From a checkpoint of a small transformer trained on Wikipedia.
Size: 16 layers, 10 heads of 32, 21.1M parameters.
Architecture: RMSNorm before each block, normalized queries and keys.
Training: a variant of Adam for these matrices, 1247M tokens, 9514 steps.
MLP neurons of a small language model. Each row is named by its layer, matrix (gate and up: input weights) and neuron, and shows model dimensions 80-143. Each number is 128 + 24 x the weight over its row's rms, rounded and kept within 0 to 255. A neuron's up and down rows have the sign that makes its largest values positive.
A block is one neuron, or neurons of one layer that tend to fire together. After each block is what it responds to, as a language model described it from the Wikipedia text at the highest values.

L4.gate512 [132 116 158 129  86 125 129 126 128 117 102 143 168 130 123 173 137 104 154 117 186  70 128 107 139 138 134 126 162 108 158  91 118 121 106 113 146  92 157 178 109  96 125 107 144 126 132  86 121 105 119 121 137 119 136 163  96 142 143 127 132 145 115 112]
L4.up512 [124 121 101 121 116 112 138 151 157 156 108 118 127 155 123 104 152 136 106 145 148 140 119  68 161 115 158 146 154 102 164  94 133 144 144 161 127 125 141 131 110  86 135 104 168 121 135  97  91 127 170 132 124 110 124 139 115 121 126 145 117 125 141 122]
Word-internal pieces like oul, ank, ill, ard, v that follow an opening consonant fragment, as in S|oul, r|ank, dr|ill, Boulev|ard, impro|v.

L2.gate174 [146 110 116 159 146 115 124 125  85  80 152 127 154 145 133 162 121 108 156 117 165 138 156 135 160 134 126 121 114 162 154 131 133  58 144 133 135 117 136 166 141 123 116  81 137 109 160 136 136 151 115 101 117 101 168 101 121  88 134 128 130 167 132 120]
L2.up174 [175 129 130 170 124  84  89 122 104 113 156  72 141 138  75 141 105 116 144 164 143 121 156 116 136 151 113 145 107 128 137 131 156  97 179 127 118 147 120 144 131 153 141  90 136 134 165 114 141 147 117 152 162 118 147 114 126 132 112 145 139 162 148 109]
L2.gate321 [150 152 108 116 139 118 136 135 117 130 124 131 136 131 135 123 182  95 114 115 129 104 149 119 153 147 114 122 121 149 114 105 151 123 105 139 123 102 119 147 160  94 137 144 149 132  84  98 143  98 128 107 133 118 152 134 124 152 115 130 157 134 131 142]
L2.up321 [144 132 156 127 102 109 124 142 127 129 120 134 132 105 126 136 121 139 131 165 153 103 133  86 131  95 118 164 167 126  80  99 137 101 140 133 156 145  58 131 119 144 169 119  99 134 149 148 123  95 111 129 128 136 119 171 200 151 108 102 121 122 140 151]
L2.gate366 [ 81  77 101 111 211 110 154 120  80 107 157 149 125 111 144 111 128 148 116 158 140 141 159 132 148 167  64 123 132  82 136 153 127 119 116 126 124 129 158 102 191 180 131 128 130 132 155 139 128 116 144 131 169 103 162 113 112 134  89 149 112 161 146 142]
L2.up366 [133 151 133 132 127 108 105 150  91 128 148 129 144 143  86 108 204 132 125 128 147  95 146  99  89 110 132 111 123  83  90 120 122 113 158 118 123 137  99 130 119 128 128 143 113 171 117 159 126 122 133 148 107 153 139 156  87  81 109 125 127 152 142 103]
L2.gate495 [131 105 128 138 125 136 161 168 131 136 124 102 109 108 162 100 110 115  91 172 100 146 155  72 110 106 124 158 143 153 124 124 108 177  99 149 131 122 144 107 118 161 132 116 107 129 121 119 182 145 127 115 142  98 112 130 121 143 115  94 153 147 131 127]
L2.up495 [138 135 129 156 110 134 137 159 132 130 104  69 113  91 159 104 152 117  99 177 110 146 152  79 140  96 126 161 136 148  94  96 110 194 131 144 118 122 122  92 107 154 117 125 103 127 136 117 147 102 136 138 128 129  91 118 132 135 123 120 135 156 110 140]
Two-digit number tokens in the middle of numeric data, such as coordinates, decimals, percentages, times and table cells, e.g. 79.'23', 73.'23'%, 3:'23'; occasionally a mid-word fragment.

L4.gate755 [131 143  99 100 129 134 124 126 119 123 116 170 128  97 100 107 105 126  95 144 111 133 159 146 142 165 113 112 132 119 138 142 106 102 120 113 156 143 127 115 157  85 133 141 132 112 182 120 131 107 114 134 119 106  79 108 123 110 138 160 180 147 113 173]
L4.up755 [132 121 131 129 120 111 156 153 111 177 121 176 158  79  94  65 127 150 136  84 103 118 125 142 166 137 102 124 129 162 143 139 150  96 122 141 162 135 136 155 136 126  93 115 152 161 139 150 123 128 102 139  99  88  88 171 130  66 156 145 100 106 129 147]
Interior word pieces such as esc in Bibescu and adolescent and iver in riverine, plus opening == of section headings and year digits like 194.

L8.gate44 [103  95 108 125 166 108 110 139 153 124 114 147 142 105 152 113 147 132 119 110 110 147 176 111 125 102 149 140 124 141  93 115 133 155 163 118 107 132 139 131 140 131  94  86  82 159 139 129 153 119 122 160 134 124 119 126 145 129 167 128 130 105  99 133]
L8.up44 [136 152 110 105 138 102 159 134 122 125 116 147  91 121 142 143  84 171  89 130 123 137 145 122 118 151 141 130 149 106 137 100 138 148 115 137 101 147 146 127 155 107 125 121 169 162 143 162 122 161  95 155 145  87 160 114 148 142 121 141 104 167 107 133]
L8.gate139 [101 109  97  97 165 122  99 137 114 150 150 136 184 145 126 140 160  94 153 110 137  99 126 173 124 108 135 126 123  90 149 102 173 119 161 133 138 157 175 153 112 127 118 133 160 149 153 120  83 108 141 146 131 123 128 122 142 138 104  66 138 148 125 102]
L8.up139 [ 92  98  91  97 159 131 128 191 130 131 142 110 136 123 139 150 150 126 134 116 121 123 104 130 137 148 140 111 149 133 117 149 140 123 150 137 131 165 124 130 112 136  85 138 159 136 100 129  93  98 118 111 160 110 140 101 126 136 110 110 114 138 162 126]
L8.gate148 [149 129 131  80 148 165 113 109 123 107 115 129 101 134 142 122 141 121 135  97 139 126 134 161 119 102 107 143 133 138 135 123 164 113 123 104  92 143 128 131 185 106  82 188 144 150 187 165 144 124 113 131 100  93 113 122 132  97 132  95 112 130 152  81]
L8.up148 [114 157 132  88 151 148 171 128 109 180 183  91  90 161  97 136 154 115 106 135  86 127 132 132  84 125 115 127 126 110 103 111 154 153 149 105 115 130 148 142 130 128 120  70 131 167 139  87 132 127 137 110 149 105 137 109 171 169  48 166 123 138 148 109]
L8.gate229 [129 140 151 137 119 155 141 101 123 178 137 103  98 153 151 142 129 106 122 181 145 117 122 142 132 121  71 126  88 159 109 150 142 138 104 140 120 151  93 146 108  97  87  95 101 150 147 158 132 104  86 117 115 145 140  97 161 184 150 158  81 107 118 149]
L8.up229 [136 161 124 126  86 138 106  81 185 102 129 152 122 139 123  86 121 136  94 134 168 122 118 128 128 174  99 122 111 164 156 148 187 111 122 162 142 141 107 170  88 125 157 148 131 144 115 118 164 102 121 140 106 113 120 117 164 143 134 117 118  94 144 142]
L8.gate247 [115 129 110 122  95 102  99  87 151 128  76 189 106 149 112 171 144 129 135 130 113 100 215 131 117  96 113 117 103 130 138 137 129 102 127 103 142 127 111 123 134 120 126 135 161 113 136 135 113 118 142 123 124 155 113 101 130 135 121  89 152 137 143 123]
L8.up247 [112 105 139 121 121 116 130  83 139 170 107 146 110 140 100 124 151 137 112 140 158 140 158  88 144 106 125 130 168 107 147 169 141 131 122 121 152 191 112 122 179 123 104 151 109 170 165  75 124 106  97 153 130 156 121 143 164 144  74 167 112 138 134 146]
L8.gate252 [107 115 133 117 163 119 132 148 100 101  86 121 151 184 107 161 165 125  78  92  96 136 131 109  84 117 134 153 110 155 101  92 181 152 129 128 114 110 131 118 171 103 109 199 150 118 127 113 164  95 127 120 141 160  99 118 145 136 101 143 133 129 158 139]
L8.up252 [122 117 144 157 130 172 130 122 152 121 116 171 139  99 152 142 154 156 185 144 117 124 167 155  96  94 137 135 116  94 107 152 114 145 176 137 100 113 119 128 173 110 157 149 112  96 136  89 118 134 151 106 148 131 100 126 148 140 106 144 122 150 132 145]
L8.gate303 [136 106 125 132 138 135 107 159 106 103 138 173 106 173 133 121 147 143 130 148 139 108 113 165 140 129 142 137 143 160  97 169 122 153 119  97 141 129 131 104 116 107 107 113 142  80  93 126 137 112 115 138 145 142 126 131 150 129 125 134 134 122 143 142]
L8.up303 [118 175 138 121 179 155 135 113 124 108 119 159  85 120  94 129 176 118 147 128 165 145 152 133 109 113 187 126 131 105 163 128 158 117 132 139 152 109 104 137 109 118 119 152 151 133 130 123 182 144 104 146 133 152 151 142 104 168 105 139 154 114 127 139]
L8.gate458 [116 187 157 122 142 117 124 120 121 129 132 102 145 128 100 136 113 148 131 111 149 109 150 159 115 108 140 148 130 137 122 132 144 154 173 125 101 104 120  63 145 103 155 149 122 147  67 148  63 172  90 118 145 150 120 147 108 114 135 110 172 126 208 138]
L8.up458 [148 154 148 106 124 151 148 136 151 137 126 105  89 159 190 109 154 121 147  96 135 130 132  95 149 128 128 170 130  95  87 101 168 106 124 122 160 124 128 154 104 198 149 122 128 167 101 100 129 183 157 219 111 107 106 115 136 128 140 164 127 121 137 109]
L8.gate477 [107  65 129 111 119 149 122  94 149  91 134 118 136 132 187 163 153 138 117 156 169 111 158 142 162 141 124 130 124 107 115 124 138 136 127 120  77 145 162 106 123  84 122 141 115 150 117 106 190 148 154 113 114  90 118 105  93 140 133 126 141 129 147  94]
L8.up477 [ 99 125 141 115  84 123 130 121  79 122 181 127 112 123 116 119 115 134 131  85 113 139 128 148 117  96 166  98 108 161 154  91 135 111 118 120 157 133 141  86 146  99 120 137 136 191 118 159  88  96 157 121 107  87  99 101 112 113 159 107 159 115 126  97]
L8.gate487 [109  99 173 159 186 137  59 143 147 125 114  98 127 143 106 141 150 121 139 154 124 112 110 148  99 140 123 109 116 127 171 137 113 106 128 119 157 113  97 151 114 160 100 162 132 126 159 118 106  81 146  89 138 118 138 132 175 130 142 138 151  77 143 119]
L8.up487 [134  92 125 120 139 194  86 140 122 119 110 115 109 108 125 101 125  99 172  96 124 146 146 153 109 140 101 125 117 115 121 108  96 109 161 127 126  83 154 133 163 163 111 117 124 115 147 120 146 116  82 111 122 108 133 154 107 175  98 182 143 157 155 136]
L8.gate644 [146  89 132 121 136 143 115 141 137 145 160  88 103 162 157 164 160 136 154 122 146 108 130 120 152 114 137  81 169 149 153 104 139 116 139 175 103 134  71 128  98  88  77 137  79 115 136 146 124 129 134  89 129 178 135 131  83 112 119 125 124 112 120 147]
L8.up644 [ 85 115 127  88 131 118 124  98  89 134 128 131 129 137 133 109 142 109 137 134 125  96 128 102 125 115 143 132 140 155  76  65 156 141 108 144 149 135 125  87 204 154 116 157 108 111 183 104 106 140 122  79 118 133 139 107 136 130 148 129 136 132 144 135]
L8.gate645 [103  99 104  91 130 133 128 114 139 133 138 130 141 125 113 116 151 154 181 137 154 115 133 145  95 109 117  81 144  96 149 129 157 145 128 154 160 125 138  95 100 142 139 118 111 138 126 145 129 109  65 173 141 180 138  59 123 131 174 156 101  85 115  93]
L8.up645 [145 139 158 108 153 115 177 131 142 115 123 150 155 160 135 105  92 123 117 174 106 127 156 119 140 123 119  89 122 105 160 165 140 152 155 163 132 111 126 112  96 110 109 142 139  81 107 110 207 134 147 124 132 122 148 124 124 110 119 107 125 120 114 118]
L8.gate761 [129 116 141 127  99 145 158 104 130 164 123 136 157 111 138 138 109 130 171 148 142 138 147 100 145 154 147 129 111 110  96 104 158 164 147 136 100 112  85 107 103 122  97 171 126  86 104 111 144 108 100 103 110 141  98 161 152 149 171  99  95 123 129 123]
L8.up761 [147 113 156  98 123  70 160 120 126 139 153 119 137 103 100  87  96  76 127 184 149  98  83 104 142 139 135 108 143 104 171  86 119 163 117 145 139 107 110 133 156  62 125 132 151 126 126 120 157 145 131 135  99 109 127 136 141 119 130 140 108 110 116 113]
L8.gate762 [128  96  71  76 100 130  94 118 116  80 168 129 145 161 151 102 132 139 125 118 165 119  96 132 141 105 139 125 137 120  95 136 111 150 146 106 107 168 161 110 144 115 138 105 110 165  91 125 132 128 123 119 113 119  99 119 146 140 132 108 130  92 146 175]
L8.up762 [141  85 123 159 157 143 131 101 112 115 118 137 125 156  88 114 151 130 125 134 129 154 131 113 157 103 100 174 110 116 125 116 116 141 150 168  98 170 154 192 154 123 126 129 177 166 183 143 110 148 122 104 106 146 132  90 121 131 128 131 123  99 140 158]
L8.gate778 [123 108 123 153 117  98 151 129  77 124 112  91 133  89 151 113 162 119 186 133 101 106  83  81 164 117 123  89 132 112 150 124  93 154  81 143 165 129 100 151  66 131 111 120 118 108 108 129 140 133 124 103 155 135 102 121  86 127 111 138 125 136 105 120]
L8.up778 [168 116 153 106 117 100 143 160 119 121 113  74 123 117 131 105 163 140 120 156 117 135 105 126 177 129 127 144 134 122  81 142 150 106 129 154 144 143 102 120 133 145 131 103 127 172 178 159 109 137 132 133 117 131 128 115 101 190 148 148 137 131 115 124]
L8.gate826 [159 159 140 128 118 151 159 122 157 137 136 151 125 124  74 123  83 120 143 147 101 135  96 114 152 141 137 108 144 107 126 154 127 111 172  99 113 146 138 165 127 102  86 120 133 165 126 101 148 119 117 137  87 122 140 130 162 137  85 130 163  73 137 142]
L8.up826 [138 122 139 113 199 136 159 150 127  96 141 168  95 135 126 154 151 151 112 161 129 135  77 122 148 155 119 117 126 103 111 140 125  92 137 164 136 110 146 130 151 125 133 109 105 113 139 112 132 155 174 115 126 114 148 135 142 104 138 174 157 125 139 114]
Strongest on the two-digit value right after the arcminute mark in geographic coordinates (39°55′25″N), also on middle subword pieces of names (L-os Angeles, Mar-ath-i, G-le-be).